config.toml
n_kv_head = 4
init_std_down = 0.0
grad_clip = 2.0
MLP neurons of a small language model. Each row is named by its layer, matrix (gate and up: input weights) and neuron, and shows model dimensions 0-223. Each number is 128 + 24 x the weight over its row's rms, rounded and kept within 0 to 255. Numbers have three digits each. A neuron's up and down rows have the sign that makes its largest values positive.
After each neuron's rows, "fires after" lists the tokens most often just before its 100 highest values on Wikipedia text that the model never trained on.

L8.gate307:076174101113129107117124126075107135121141124117143158116128136110153198159113133148130138133139115150151130155148148083139167190107082108117151098114117209143150118132144121127121113127147138148148150087118122113075151123094100129138143136135092131140084137111132103125123147091103173153131147120106112107139134173104135154156134093126138144107118117124073109119087081136136163159087122109124111141140133138123174165157123096105164128128108133150124175117106109140140088160120115107162150097143119123109149139148131120123158144141138140123152143102116123125117105149135099147130107132128087181116107156136102149190158111103140115087129124137128105145147141154126085136187
L8.up307:130118117133124120173109119109089170118160141100100088126130078171131137151080106159137137143123136119138144133124084137091125090145115130163090121137122174162153136122152157136154129152140117107119127127094150146124143116149150102116124143164078115109152173095130106123133112158091131093127110104132106107090094148182105110081169125153109112184160112115108170098142125121093139141179161130130123111171102102112173156132151114157123140150129171157137163120142091136152106132147113124140123145159109124143133140114152103119132139179170134098137087119127137124154131127113142134147099117146128127143132170167107095089113074112111164154163102155139094089123122111123104113102
fires after: " he", " He", " j", " She", " ch"

L7.gate196:107122154140142129129100112118124097127135121152103126132138134146142132115138135145092162100148143107149173157077120115120122143128161189098102173091086126125071160090144101143120137091120125125128129107125126091150125176143083161108115137122119147100127138128132134126142124106085118107074118140065117079160115116132157079112150109105120115129093087053118109135161143153162110148088133152121092094143086090097129159079121136122117126091141104154119125136131095104110150107129116148100133118132161118153084130118102104120133119183118139139093154139166154119158113132079113133166150137096135116142087121115143124129122117157113128120149093114108154105114142146166154112117
L7.up196:114094127138102100142054132148115098124111129111123145112132123146133102097112107163068144131163145089139159113113134116144092111106132167129138175134125122131097119098114094103111128130170119097141177143111105083093117109169097146137132133171118125138145110152120118135141133088078122131099130146126114118148122095104149078075164118091142131158096123112118150082112095155136119124131117147136102124129101107143115149117164131134129148117173130132135110130131163111085087126113123127102162157101137137152112123152129096099156135132090145115170177102155130071115115121088146126082163131130137118161123095108175138112184098142091096131148108116108142136113148088149101111127
fires after: " c", " d", " l", " m", " b", " pr"

L8.gate296:109094118104122156114170109118130137088161143137123123196110097125093118104117157133113109109132125169102128147122122164118096130126148121148126162108148116105181126094149130117102124134116134114129153099167144130144167113129150128073106148173069161131137130168134150110099120085118120124119101119141139124129138182098174147158093113165113123129096171156126145127145094119071103114137116124141140155130096122100111127095146119125115098164088159142066115145142130111118137142149151144102108112114145130120094150128134115126157155136132140144122077095150132113133148133130096121154136112141138097177131118136121066109117096115183094201142138104129115139104094095115141100141
L8.up296:131130135130071111128134178130124163122096120126101107130108119152160110115119122159087111151150133124180127131108102148101135147122136165115164107125132130158124102074125172158185098128168130145104138111142123117110172115122125126135081142125161127163127178037131129127127123105165125132120126088099089133113123084119146148101150138136121128150125128081121148125150075116110128137143131157130111102130117113099138108104098133144098119123097151128116142167105137136136118117122145085113082156120082088141094159116123141118150136118137122065132157146138174136138152159134147146065135087107146144168119111121145083166109139104125133136136169145083099121136109099135127122099
fires after: " n", " h", "-", "H"

L8.gate334:129166139157104137114111125116152106116123121122112138158131137108126149070122140145142112162130094136131155107111094120126152113156156148146134099115142141145100088121108133110144162101114109189146130152106161130118121162168118119131144171176141153091077083140120116111117152101113114100125112146156102115167132152122169128162149158152108118163098118116159126092189061131139106160146108110113162090120129163142168105139159130124105109092120123135176121095154150160127102138144100090147102125100093121092123115133194157150117167183129148138124121155122118128140129122129117140115095146116153097175131098156110099092136102117160137176135157131139121128136148120119129111093
L8.up334:120078146107093167143164152156117110121127155123117177135100141143136133132142117113166122189092069107125142070143114124105114112119139187118123093111091122158101103125112154134143139126151111186122144106096124118139150146122111119132140104163107128116075155097115106122092120113148159141108123137126124154114079149124131104125155144164122137129097129158104136147082159145102094114140141138123145072145172158120159105109139144155111120114148124107130111114128106148083120113076133083157118122097133138139137112114123188154158156132135098164132093111121122138148132139167143127113136132148140151130142081111099134103111073128121139099126123147129186146095164146119085168120
fires after: " M", " B", " b", " m", ")"

L8.gate326:136122131135148096093137136125134119128147100175144183121133079081138141126133123111092157110134184097102096148130124164096112146116117150168134088138144112191129103108120100136139149157072167167139113075174135112112143146169109122115122132163104132139103116137145114133146105095134139124092108128097109173182125163137143117130120129107128137128107120154130158093157134122133151130089123108099130123123104096153084146147145156114113156125122114162138101089124159115097083148100125144065125135149138134133098141133117103110104128132118151094119136154140089110137136156107140103127175118068155127130107157166126098096116104098194126103130094114150136122116128113147146101145
L8.up326:164152128115145097127121105130138118144121082092117132072119180118072118106106106137106182148117141114126141152129133124101162085100121137096101133136111128143108060123121116144134172158134095144114134142118116065129114174113157113116130119154065119127141120113118106179113111120137121114131107098160156115179144150121129093117124117102118115126111139101115131172108152186107117086101115145139126112128125133106148116087154114097157129098108115140136139073122138151162099142162177144131120160117130116130094157146138135132119124135105122156111145118172093144154132170123093135114180100095066126131130114163114156085134127135122136174115115148131107114116138141153139169152
fires after: " v", " l", " b", " m", " per", " f"

L6.gate217:134099124143089139126118146116108118131133111136096106110118120112148125088125129109113132127113096079157109104112113145124161106124095145160152103132105080144103104095153163140148119128121139143137082122102121122130107144126115133161169180108072150171126141117091177106128130091121160086111103153136143145101134155145118140121138132149064142112129079183127126125088143143117126126122135141131181091077140099130120098109148100154121082142136135118125094118140161146118144128191116144155122141111109159146131109192157178171153177100098151172111161153182110114120127093136157106104144103166140097112130112124131132117139117137139168108144130128144127122147114161114136114113
L6.up217:140101121108107131094115132155118128118146119148109125155080139153129137111100160123107162123171158078185095133121112100146156119119128180145131110183078125141115165147184134136116166123140144107123148090121146145144148137126093147145098118112092126156118135112153162101137152094125125104141125148130176126181134170101129131076165148130115115139116118128112184134102125079115113143128134110135122111131115130143120144128146113163137099156161113098135138090112162138169139102143151110115087108102116094097114168129138135124177127151152157151157192132141084108149140105153124109140124124131132065163107138134146087117122086083119098137170109124098141151124129133106130105122
fires after: "\n", "==", " (", "===", ","

L7.gate153:115148121160111154154121149085152134112126121147087101131130147117135149103144148171093096148156087120163148109129145065152123107144151122108082112145164109107105166080116083126134128103102133122125141122107122111150135153116121096139079126131125094123105154118093124127133140152120088106102101105145130080154161111104117132153103113086144100121129193125162119125117123105100149146109177141147161146144141152137103125128121107143154116125104127133178097159159146131129127130125164119143100129132127109127172139124146089132107137169177100094107128123145110129133125120104105157135074122119122103133089110131134159130130196091133135169151162098111131152132168091144197153109
L7.up153:145142156096158126147129096139138157121124109146095102158134158146161117102100159166148141111184099108139171130127134096158088182128144119143119150176138139123142125071120138084108142101108153108107106139126071125162127137159128132146115132180115147091125127133098119091135136096135135129119141135101152077140142172091110144132126124141124119122089130075145103110121117112134134129137126139109122139114123136140107118131136072155118164129113068172086092129127141117108109140143099108123103168116121141165155168099121135161128124153130143094106107103101099116128128106083093135110122131174105119112135075127138172125120142130162180107153124135122146157176144134107192125115
fires after: " S", " sc", " R", " s", " Sc"

L8.gate237:138098101129088151142155131108106091140169140179144141118091126129114125078164139105121115127113118127146197123155131158138161091095155133137087104108131147100097133103148132103133115100172148144119106131109112127125123164139168105097139111133155136134076171145122133119155181132166127119156129127135120121129095131163119172093098107117120142125156143125087137156159132110115141088092131102096127133140122162123142098105134149106139131152125127154096113129151125089148169105115152088142148161140138117150163117098154146119077115162170104094149121093138111111118119163122176138145087127135125134143101113064120082114153134101147090108139111129080119114142134115142081090115
L8.up237:169125109127129132117139172097132124125159143139142111129170120195131115118122167095117183148113138080117139155159166147087128126143139132088100084129150178153061159146101162151147161103121138137133142143141144106131155131122135134167089103115152103093099145099100161147147135133172155113129087161141121169094130101168159190127147144113142101135129142152152137130129119107142160102136168149137104131151056127142142113161110133081123119118149091139127158129096114109122122126109118124121131133140149124145155120083133149112149100136098143137146105143152156133149104114116127119119130142126104110103099129112146153128149203149151153094151134148102091107110144130097117116154
fires after: " ex", " com", " disc", " ac", " Com", "p"

L8.gate347:102149120137111182165174136110115129114142161181105125105118135098145150145131108212097105144155091161111115114142094128158123119143112149123143133091122154137121086134158151123126131171144161140121130127155182102154135086105168116127100119114138084092134116135156105137122139171109116137118136101079120124156142149106100156121144151122129126127130163112137127121137118102138137177119101099090098129150151178143136135177140113090153141146091143100134122124131125109119131116100186129143142103128126131134143163139120125147145135138160093140101158082157091120139154178127103194117162137155137096076133099121103113115101103121100112121105163130120185133143107116119134110121
L8.up347:161176142123124152151155117173101116169119102126102089112147118129164135083152138130116144124125136116140142139109107177149135154094161145160133119168148120129104123090107123131088128150142189121100129101114151077137122119133175153173152077144133138115158115135132116142084113106113125141156145102132131111163168099127174137067140127112122142088137138089130165125118140102134124116138118127143134145117108117132086134134143146129108111102110128168092140089131146097132143192169085098132134162111118115093145158143138157161145118133134123166131132129102120085110154149152125156151129166148137132120151071135166123122099113117132131132100104125062131124098084135112168154153
fires after: ",", " s", " S", "S", " Sh", " as"

L7.gate328:118122138134103126103158157082100164139165122115107142124128098137129174139109172140109146067173164082166130157147108116113175137159162131104150111149157143147112122079129129124132143082133176108168090147117132182144131137128157110124103140137111110090128163119130118107170166158107122107101114174088129109113141140150171131128166099098160115126128136128098133176181137126061157113147130157136169152145099129136103137126161107102100142153139103143108123112137090103130135158158133142136106128171118097129152151115128156129120115187181100136120132104109112132165133138137128151178116117102095154127127113105137140114118134138135110117120113114120132119106158129109134168145
L7.up328:138175121147157111153147124117089111142162135103169148101147087108111165154116125131131170102133131134124138153140118132137136138131139094139092138139117105098135169143122120154172150123144079127085158115147128152137138142132137129163138142156129106121076095099123124148140135181104115109129173146130112109116131094132139144063107167095099118174164131139124104116151119100099148131122108106087146117083139138165179109192110105126164147186116135157165152122112145121116112151118097115116141109164162134087112160140122082114211122147078128136158137135151144142116119136118111126123149173131121090138153113095127177147147129142166124103113150127137138153107140138136126130116
fires after: " com", " ex", " ab", "os", " comp", "ec"

L8.gate51:157121073104097115095132119158107094105093150150156129151118146118123142129142158175118111161146087128111131161161145144157137156107118138147135122075146110121106110123118095125163136057097119125119145156115140160138124157136123096127111135136139082133117135107137084131183115187123118116165141120107182105129117132184107111142144157086157114124139143139142140134126126204126154072147133101102118125146153121143146151137095120194131089067157139118181147123120117156113130111135170139149106118128142111122171163127106118106122137090095137152165149134136153101137147097122117167104149144152152138105127147159121136133121138138108135123114132122130128145147121098126078121163
L8.up51:123113112119141126137127156151117136128119177123115121150099150170161126117160127126085096078156147134140130130121169115087145147128122126084135180114116140136113104126119176173072120141142094146132151123114149149163143142081109131108131138103132146089140120149137171145102109104141156110086140112148114141119121163149108145117103114123122178086124146139114114140093147099096117136142181111128150140106170062123131187123113087105147147138106104153119107110105144086134153148093135144133104105114142151088134095101156129119096138149130136108099088163125139157137146157138081110107145101147168119125117152122116137150164123146164156122083123077141139101135156144161116180115
fires after: "or", "ac", "z", "oci", "u", "i"

L8.gate74:123110123127158132112135118148150116134118145101115105154088168122117152134158171162125183115145183160107148129130126144116072135124121130142110125115141123104151134077088126123095137134143153182118130110136106097116101137133165101146117147106092160122133117125116174123114146144144136065129133127183172138176156135088117117154118108105113151108135133145148174104171143123100129132133129082117097080094132102079094111158110113100140137122128138115139079138172140183106103142156119114117081135096123116132082091105127122129112137148131095130148127106111102135100114153135076133128136110127131140136139094117139148147078167113186110158129124131079144138162100134147123136102
L8.up74:116078134107125133126069114115118125137118134130134105117109125145160063152131140142126129129130130119115148125074102136088082101120151142119124147148124094173114124144110149080123131114146109095150168099138168101084114131140135129093097099155132139120110142125168108103132094092107136087129129099098112116152138108129137122160129086155146116081120114110139141137125140110124151143129111114087109121171116116087150141081175125108089176150135129132055130138154108136129153098110116143112139135138105146111090154140117114099115076176103151151104091135118146146119118181143150148095122138159144098172145120129144120127118124135155159106147081125099119141122141147086156117060
fires after: " st", " r", " h", "H", " cl", " w"

L8.gate225:140151147127120118151129132141150083107116111133161137123141152142096157163155115149115129141112140190090102143126115169117115116155111101126140065132126157131140171142153134086137154098162107178217179170138152081155117126113168129161128122171149125131101122139110104183106110167121141132128096142153107107116093120117141085146137140158143117138159140124149116139122108156124127140184156142123094111114103109102118141160105123118139195113126119127138129142111132118116113137152147133099085153108145101083108094130113144127122196177127142106147129136128156129123114149104109132149098165092119163133110142125119109131146126123100149176099157132118127130123143127115129174148
L8.up225:159118133082128170082121123164124133095115127135147135129145128095175149113080106158166133129128135160119128096136089142125126148135141126104134113117128141136092103130149160085088154138107166112148172111140161094158153115134155128147181117125135120129125148121149153104108064091141164138136147125126146150104193147104120076171134127142140086114136138107119165155100135132098106164148121147121118155104115134159131147125096152125179141157149126148119145121095155117125167156155134074121104135130186144118105140140160128118108119179179142128126149119099095113152131118144122101147126118145119141161118126111140123139128074108140127120056145118167169160135087140118127123117
fires after: " M", " m", "M", ":"

L8.gate137:138168109173106187129129139110138154145155138165185104117167101146122168119103189152155120102154146135135140153116154162162161122134109131132126124080156158129111096144126120148118143125140155121110171087111111134120114128144103095104117166125102160152117150128124109072163084113105128150099129108122134159130133112137142172150147096140120110120143118132098137147141125134130161131145089132131104142143145140141114118105124124113166119144164142052189138148101134125165106168117109127121109102153137087166114130145147134110153149128160113100123143131140138134115133130126117096121124147114079107117076171184091121076152168102109147094149109123078119158124127148138121113112
L8.up137:113132099154127152158139133106128115084167119100089080118126134090172109121095160147107138122125106130169116115119095170132128128176126136098146142117141166114122116161124129124132083156110101137120138139094126094116130088127096117118143155161111133164116142117122127135137094151066125134164120096076132147090129160108120142077155090115103144093139100119090131168146106124092150139137095108150098167132155113112123063154153105154161087145114079132116109164102081121120132114130109105089121160176134090149145128116120116125162158141169080129119119122125142118152127157140129135113147137172121122120125121151157116089138120116097119094093124161105133163088136104141097120125
fires after: " ch", " he", " Ch", " He", "e", "-"

L6.gate153:128137142117119160107113146137095158115135142127108145122151115156129136150078169162094172180122121086132133116196075082140164135122129181151100170138094120123135143125143201087119157180173117131125129156148137122150150134116141149125113127114115096129124139137092125130120158127107109099138139106109124094116155115119107123152122137136103135179134097155144104170118122148125166134120170136086125130114169084126142113155142137143158131112132151114145144161122141168145161144158166133150118167155128151112155084119153149129124151127098100132148131098161128115163149106162165157116143108162118103119133143121131106127156146136116135155135178136121067071113142117103114144138
L6.up153:146136122123141158117094155116063164142127145110120137120154141155118083124132129156103171133122167101150150116153103101100116133104177146124167144141079125140129168123145174145096139178156134125141129126124147143141161137099113143135132150137077104146082071135099179122096133161107129084117137146135137157116130148143127142116132145119145097150149124127107151147139151159102169106108161135151122116112054122099127151171112136151128132114164139127120143071122148133130135131145158130101162103156098127066116116127115155130109111128104116123177128155196091102109149134136137122087133135137113135098140100147113177159110123125106118127122111145107145153116177109126150174118
fires after: "ed", "\n", "\"", " (", "ated", "er"

L8.gate157:131158121117136138093113128147118111125157100159127156127125150158117185107145145127140142092157136144139104127154100102157125106111145124094156111163144158111130138117158137171135130154083119116156088114165144101175134131165102088129127173119126127141064135167148139081102135137160113095137141140119137089148102147148156125136114121144110170137142097136118113157105136071121166125097114078129107158116110110141118180123151104139117160143104130134132153103141099137099134109177134130098121138084115169110131126131129131169075145162134142116098105147127095130139152128107123157163138178085156120104132131195128115140100077079109109174126137136138120114122122110103133144086
L8.up157:139150145111136177115149148128108139154146163115106143148133112163129167088158152167149159071163167138108131133144095085149126071141161111064124139148113158140128112132096127175119124171116150101146154129139175136161109073120131148118132104172080138083110086130144139163106115146122107136154114117096149110130087118103152104163132145116102141151099121157145139150140130113131137075118104133127123152123098134110128145100149113106086106089134133155121172101155131145094104135159119117152132115168096159144154109120136107166112138140140107153124139156137121143171128089112127165093099126134093082116126131119134069121140145116143141127112099116113163147153132108097114149136
fires after: " s", " S", "fess", "en"

L8.gate232:123182131116122115160140121143165124145160139141159167126130102153057176139172124108127141116174178111143130095161124170133149130107099164134131084103141150135123134107095139110124125134148140141095120118163126122135137139096127127139141148136131083128129158128090127191129147126147144138100141117092093095099115165148127122150133163136157119125140144138142078167173114110110145101132128129123107169133097182157144149145138176127136147140122115089148112125141089116112110113123124160121182136101126148100172105172133129151115095136133145124124118136096086100100141142077125089126124138129111127128149117108118106148107147139133118064155084158136105135121152074138093086141
L8.up232:135148118139175093135129094147126155102148138162114113116134118163142148165112140097180094102122153111119157146133148123106127107155143132178163157161117106127150145135121135125159111163136129139108111149145145119169128118091127122123152111139075132139127094117147113100123112106118114153096146105118057100155109134137088139172146089169122096138134071113095108178144133142113164150122130113169089105129104134158146112131143102152122131135149159165145137094168111111100103144161110143139080122139159153145091090124128164135120121166067145138109121079139097109090138135126121171132111154128103125123144141120189141147166130141133125122107114130161093136114134147157071121142
fires after: " ex", " ac", "istor", "arly", " com", " con"

L7.gate53:105158139159109099117089138105097139137142105096124094144137129163136143128122107160119096135121134082130138116056103099175155152118157119111129146136168115177113147139116152143142120143137131127123121128124092097101141167124141119155103112074105097111102142144156095072143140115117087168117109116113099135148090115134168138102127116074153120123138122094133117129128133168119114100111118097118083177118094123159154140113155105141098110133148119164101118124133113157151148122162102149110128131166118096175112154149127114076110122131109156167100145126149115124135124160122068140142161173169121138168114084135120137150149143118148154145142115083114164096130090137157115093140
L7.up53:129144129145144111102099128112126137141164147104116150139146128127111120119107142135103123174102108136095120096130114112169111164130144145131084094143153136141110170160115115185131106147068133151104153128115093120168082168143160119156129139132136135121186119155124136153112104124104127160096139130156103142105107129107100130102170105133132125099104131118116136112149095099126085127146136072123125105147148114127119119109129132109082172128143107157084142151160142117130134143144102124129137119151112125159118109119071117137129117138144164131139113114141133115149161108138112131139092151014104124115158111151125154152068138151176176138150105147144170113134087108140131113082
fires after: " St", " l", " d", " D", " st"

L7.gate323:122100080140142093161077093089155119177136155107109115180114101102124139114088130138113147139150126132129094115119122184105161119116135074140100105154154144117143129119121094156138133123168140145193151132131131133150113183122080118121114158116100135142086133095127138130158153096175106108129077110122129137150118120112136080097090122143137158107120114150132132113152119132117098076121124119161126114118097102155091105095157158071144112161123157094120111153096156156115087133159143159110134144143116100143117144160156114116158125123130104134104128138154124104150109098129144133120124127126139150153120104136140114130161136133171126199113121093094138159100155132164143137136
L7.up323:149069124131137117101098173138186163131118116122101127158135151099137157157103090103141126126124133149105107102160124118145105146131114130129138130144153125129112172102122124152106125148096127159156153150146128186106156126146146157138169153188092131115106142125073109169119103116113153099141100119160145150080151084097153138094139145104148120123106083123144140095142148133125107114148145083133146115138154137117115162119094110125093126177122118150107120158100127150104080122151146085111133133101143143153134078152099156096112117120118132119118144137176147174146122160132096113149141094123130146144161122167114125160185109113142122120085148120085090106158134130091102125122
fires after: " a", " f", " The", "The", " the"

L7.gate134:115125099131116115129091144115133130140142121110141138150148094094099181123091109104156145128099178150140125121117169148155124164174138137131118131148117135140114153146154129129133107147128133138138099144140154078182148140108130124147111158105098138095121105092108158109092137125162085098138097109139155117154098114095124110139079109165131135141116149141161141144129166060135108120145164145122149126106086075159119162127098181083127127188152116110112115109152113118101137127143116207118123128129114140135108100133139156140109099148129120127133128110145095143137137128126093072123176083142133139130109150119117126152144147113164140131111155076105105117094170166112102101138
L7.up134:148118170138140130119099139161158125073109111157103170134157107111140126122110093142154164136146131132104129130096106130153152152117108147105119139153116174157130140146133112070133163105134129113153112140141120158127125125124064127093157132161084115085147112172118129104144137129101118073123111102107180148161120153093138174126132142133136157139135088101166143105153130159092119124159104112105147147128089122178113133127168133065117123164115165105136128108130097122128121129147159129128118143127135143113121164155196163141128120127143094130147100101170141105134147127077127152088107094115138141152150152124107134177170134103123102128114100143113145132148140102157090099162
fires after: " the", " a", " f", " w", " b"

L7.gate241:114092124114135158143149128103139109149140160133062079136120100135120125137070136129149096154146141071121094139095140109130158105145145131109141134148138133122101120144094139117116128154140146100138120110098116163113108118181101106131082104132110129165130090109162157079073123116168080121122106123106131133097151096098119126109142130088169130109151170129126146091137096140101118106100135125132091103143114126138107161132154117112145155111175140185121113133125117121151124124179099165132121115143131123119149123117139134130149119112149073118077135112120095113146114104119079160144123145123133138136122085168153130096102203095113140141143134130113150121147109109120136059108
L7.up241:147141160135141142152120114130122118128126095135138132150144075107134159147136128135168132138148117131161106111088153121099121143126137131156121160094113150133161095108128175096117148141123142116162173108159100173144113125128120117122175133118130152141154114141192123112135128102086125117096092138115085178098190159125130112162134131162148125136116106075143118116116080121105106094104111106100087151110060126132148122149180127112119127140140123118156096129095123162137134126124112146119105131127106124118118148145175095121142120108127105111132086130136121124144107144122171122099083122114112123118137135133117104120103166138142124100198120121137155193158076103168073113157
fires after: " W", " St", " w", " F", " f", " l"

L8.gate178:124177143158082166120136140134067119147117125174120106096129116151125147107117175082142132114126108089132145156144105135129126145139147103138145120146131128150157149089041173084123120102121145120128138126153149106119156159131079134175142136115137105149138128119136134116133137200124155124110114133077130108089114085135096119175093123146152148160183125101140091141098123140110155155154110107140175142109136121157159128107150129097138127118118117142150130140140109147108091143136080118143134111135148109118106119128130116097115139142126135159122110120102167106138126165082131129126153176160100106151116154090112143109132151100135133132116151109126129090093154193117088129132
L8.up178:131103139151123133103095130128143138115168156134102103129085126142130123078095169119115143102074110140165169111068105117134139149107187124139100124109088126117133085104137126153162094142092086157145127152126104125133142121190117140135140113135108104148119147104128152125120125134128145154149115124120105097104109113156118127156107110132129141113149164119111126122126117163096079072099107144129145103112157110182125106139111141125162111146127104126153091142101138126129163110185138080126155138130133102121140148151155084119179155132139148122110129124149127106144107121084148155065082110110104140109112087139113128137095086127095166131139173148157134164101090138113136117157
fires after: " p", " P", "|", "om"

L8.gate399:139098130147138166151109145108090146132179179110103131174177118144126155111125147099178090125124092161150138112125150135150156175125094130109128133094136176140035118108094118149102109121113155115141122147141116079123093106071165138114171148109107139155112115116107100118147111154121133129125081116136096145130104176121132093106103137121145128145126137144136121129137127098121132102135145109085123117092141134164136161144105116126085139114126122189158124096105048128144147138098151140112130167122115135073099103115115124141147086092116119129160120122129123102148120104115134128126103096120158148104116118128085136123111151151122134122141139168113137144103168117128140126109
L8.up399:183127112162153158144124130153140121137112166096130137142151118150131107096143156181152137092120103191130169115146132171129141147138073102121106137077144138130092075095175182136112108116148143119134168125134121104090116123109122124116111121147146136118111115104112155116127124168119115124088136105187124174153115148138102136138106159154114102108144127102131120125162145110121207148138140161138097095118148148144137106162093123090113116174125126112141134126172168100105089127099091147131114145151145098076096096146106094140121154125117138119132117169133179151145118140119094093106124134106151124113117119103100124141139186141133118129101138118115126126157116141129112152132
fires after: " I", " K", "I", "i", " O", "z"

L8.gate16:110174112150135120152098092109109109119085083130102102128124156119147118082134111128136136087108119119142121162131118123153159098158141112152132126074170090129125149124115138092093127095107122162113116091139178135079099207146096106156113093121082147142130151145114126133112143145172105106144119140125140154105098143125136088135141155114149170153132194157129123126090122119137131149132150161147163152112159119121131140133128146113130139130137122121103077120142171131131111105115175096147116137131114082131112055140158122139128141138142160112170142159126154112121114150138104116119108109124169141191112134141128138099154169103141118149169130118088103111110109147124151117103
L8.up16:081100161091120151151173136146115159125157152127102135110091143096179123105107107143103110168125119171098136126158126089132094162136158094091095138126102135142134095104139153132127120098140144144106139064084113177143131080117142067116146070136150130160122106127137145179131112147143114122094127134115140162115139111116114171169142091131146128155114136144127140147129114116159126141129147130138110127132145140131111145138092077144151088152084145139148153090097139119144091142105128108122110132091152129151115170119160178100169174150114134088153120151118125139093107102148176118107134154130108116122117131125117103118102178153101105142135129141113126135155098142092131110142
fires after: " Sc", " m", "or", " M", " T", " H"

L8.gate305:145129104123103102088127092137122114128159099125118131152128147128158145108122175137073099171168119115154151166154086137180153173144122093182141127122138117148160175129130133145160135101108130111164104106123119079128081183173159102119140143120069141119103145122086120120117138087109116123101119166166157105135110153159141142099152143163141147131117142119126104095136109124121116131117116117115133120114112155121089132120143152106104085149128105140167131104138164137114142167132189126091090161137125110155129112151136124137092124104134132125122153125118120094111093114103147168137153201094147098174106115173125104136112113111147127141168134118120098104133134130151147119116
L8.up305:150140150110079118114122146152107126123172108157084104177154141086130160120117113125108136145172133090119088149143125075166100110137149109130096096118151142128148177143087096136126105124121126126122111142114136109146151128160125154154128115126143138139141139078139126096098136118097117146113120133138075132084142146109146118116119143184113139103128137068177124120149099172094111176129114150139085114115095155096129115174118159123148112096121079138147122129126105189084159150145155137120098141141123109098143138128118088107132127140122144110097147097183116127142086121102150174133174135128106116124142141142140130162091112112110103106163101107122149129095122123130176108136
fires after: " E", " c", " C", " Re", " e", " Phil"

L7.gate313:139116136119117102107121091177116123124152074153115123144119118130097107152145089088121134119150125121103105119148122134151136129156099163108104111145131126148124105145141089117161151130089153120154120114124100123153154152139154133095116150126120133127133154144161124183126123097134119129119082140162153152119135126157095139110122105153130072137101123138130095066185142146130157134123108126121104109134128169178156081129130113087103119149158110136093146097125173161122141174131137139125116126157144100124096148134120141110097114151091090150142098149110158130136118103117131103175107121097122142170125123192080090121087115162137118112156132190108146161092131193133129129095
L7.up313:114109115096127130150134094173102093127128086093086099147120115134144082148092063138113102149168149123123121151079118152195179149165151138133148123131136070110121123171123105099139144134139107098154115110124146116146150144176124117071093107111108166150144157142120120119154118064119124128112107114108135135182125131139115144137135162087144125182130099120117131099113173104146132120122155140113118092132097104122129126119134099111131096100125135141141102114123135175132124114074160176126097121140143118131157134132158097117128103183096125127137154155119155106104130130145148127160151134113131130149099124137119117149096143144127123066124117139127160116119146163106145082136
fires after: " c", " C", " ind", "iv", "0"

L8.gate371:170146135144119128132125152143097095104108134133132138140124167108151129127144105120143161131160169133093131170152112158145140184105137125132109133101168146147125059098143126151127132107082124144121154114136146123130144159131117128101126185153129096118148124115117148098174125136124118100128084154156093134150156176157156126109131135160141123142098109119121141103150157123119150123179105143163135114148070166177071109159094141119127140105126130143120161139144136140110144152154175115103115145108101146117130095151182138138122143144138116072133162157162195125150129128125127101160146105100153173138083119138096126112129114130113091094133155131076156150143119161134156137127
L8.up371:186110114130136103126128141151127139132119129082125110184102135122118173086089090105142136153154157111133133151133113139127124131175138098151135078057147155127104104118094186143136115122112135166114160164113154084155133147121174151127144154167093089100132126128114109135119131106140112155140118138167113127098174118138103111150148158135115080138095134156147097114135118133143103123183133122142128125161117109113155148142121158141117131153158124108083152170109163154126159145143157075154134165131161154113133101153188141141168128088149110098131162133107133105102120137130138129138096100114111177143132156129130138141126080109121128113159160118126131150083131143129137138107
fires after: " M", " O", "T", " m", "M"

L7.gate391:130113145120080117126101142147102105129116116132093141127107152124167120152112130095151164173148116147160129157125135166115137121112135136164135070042125065182101083100131109117125131108150121106099128155121164155156116170146147137140161144139085110131083138119123124103130099125135161132126079183129096143135138163158114116131142122115127149127147119109152135101148127125104159133145131180116136125110150127114128153115109163132121116134114133165134113108133164125122147173160146123133076148075160123122117108168168135138101138154134157131091121123133167117116112102155130136090092156126152127135121097161124150100109136159084154108183143124158133155110157166107148153152
L7.up391:138086120157129101137093085160143126116139135190184108126163120135150140106164133111148176117178060118126084104140090148157118125129114136139124111109152130149090091124138089093143136117093134168141138123111121129123134095150144157181145159132105128113146091118134133128127109157134148101164093092137147137072141146111112128097148136117114144139139121179161132150097110109094143087192102170139146092147124144147146106148136145156136128150110132127133135148124122129125173148118101116151133092109128104131158135145129143113064131148111134090160110128097129127117100069130140147132105119082137102176135121130112126112109107122117151124137143135157159097099135114083109111089
fires after: " U", " M", " in", " In", " m"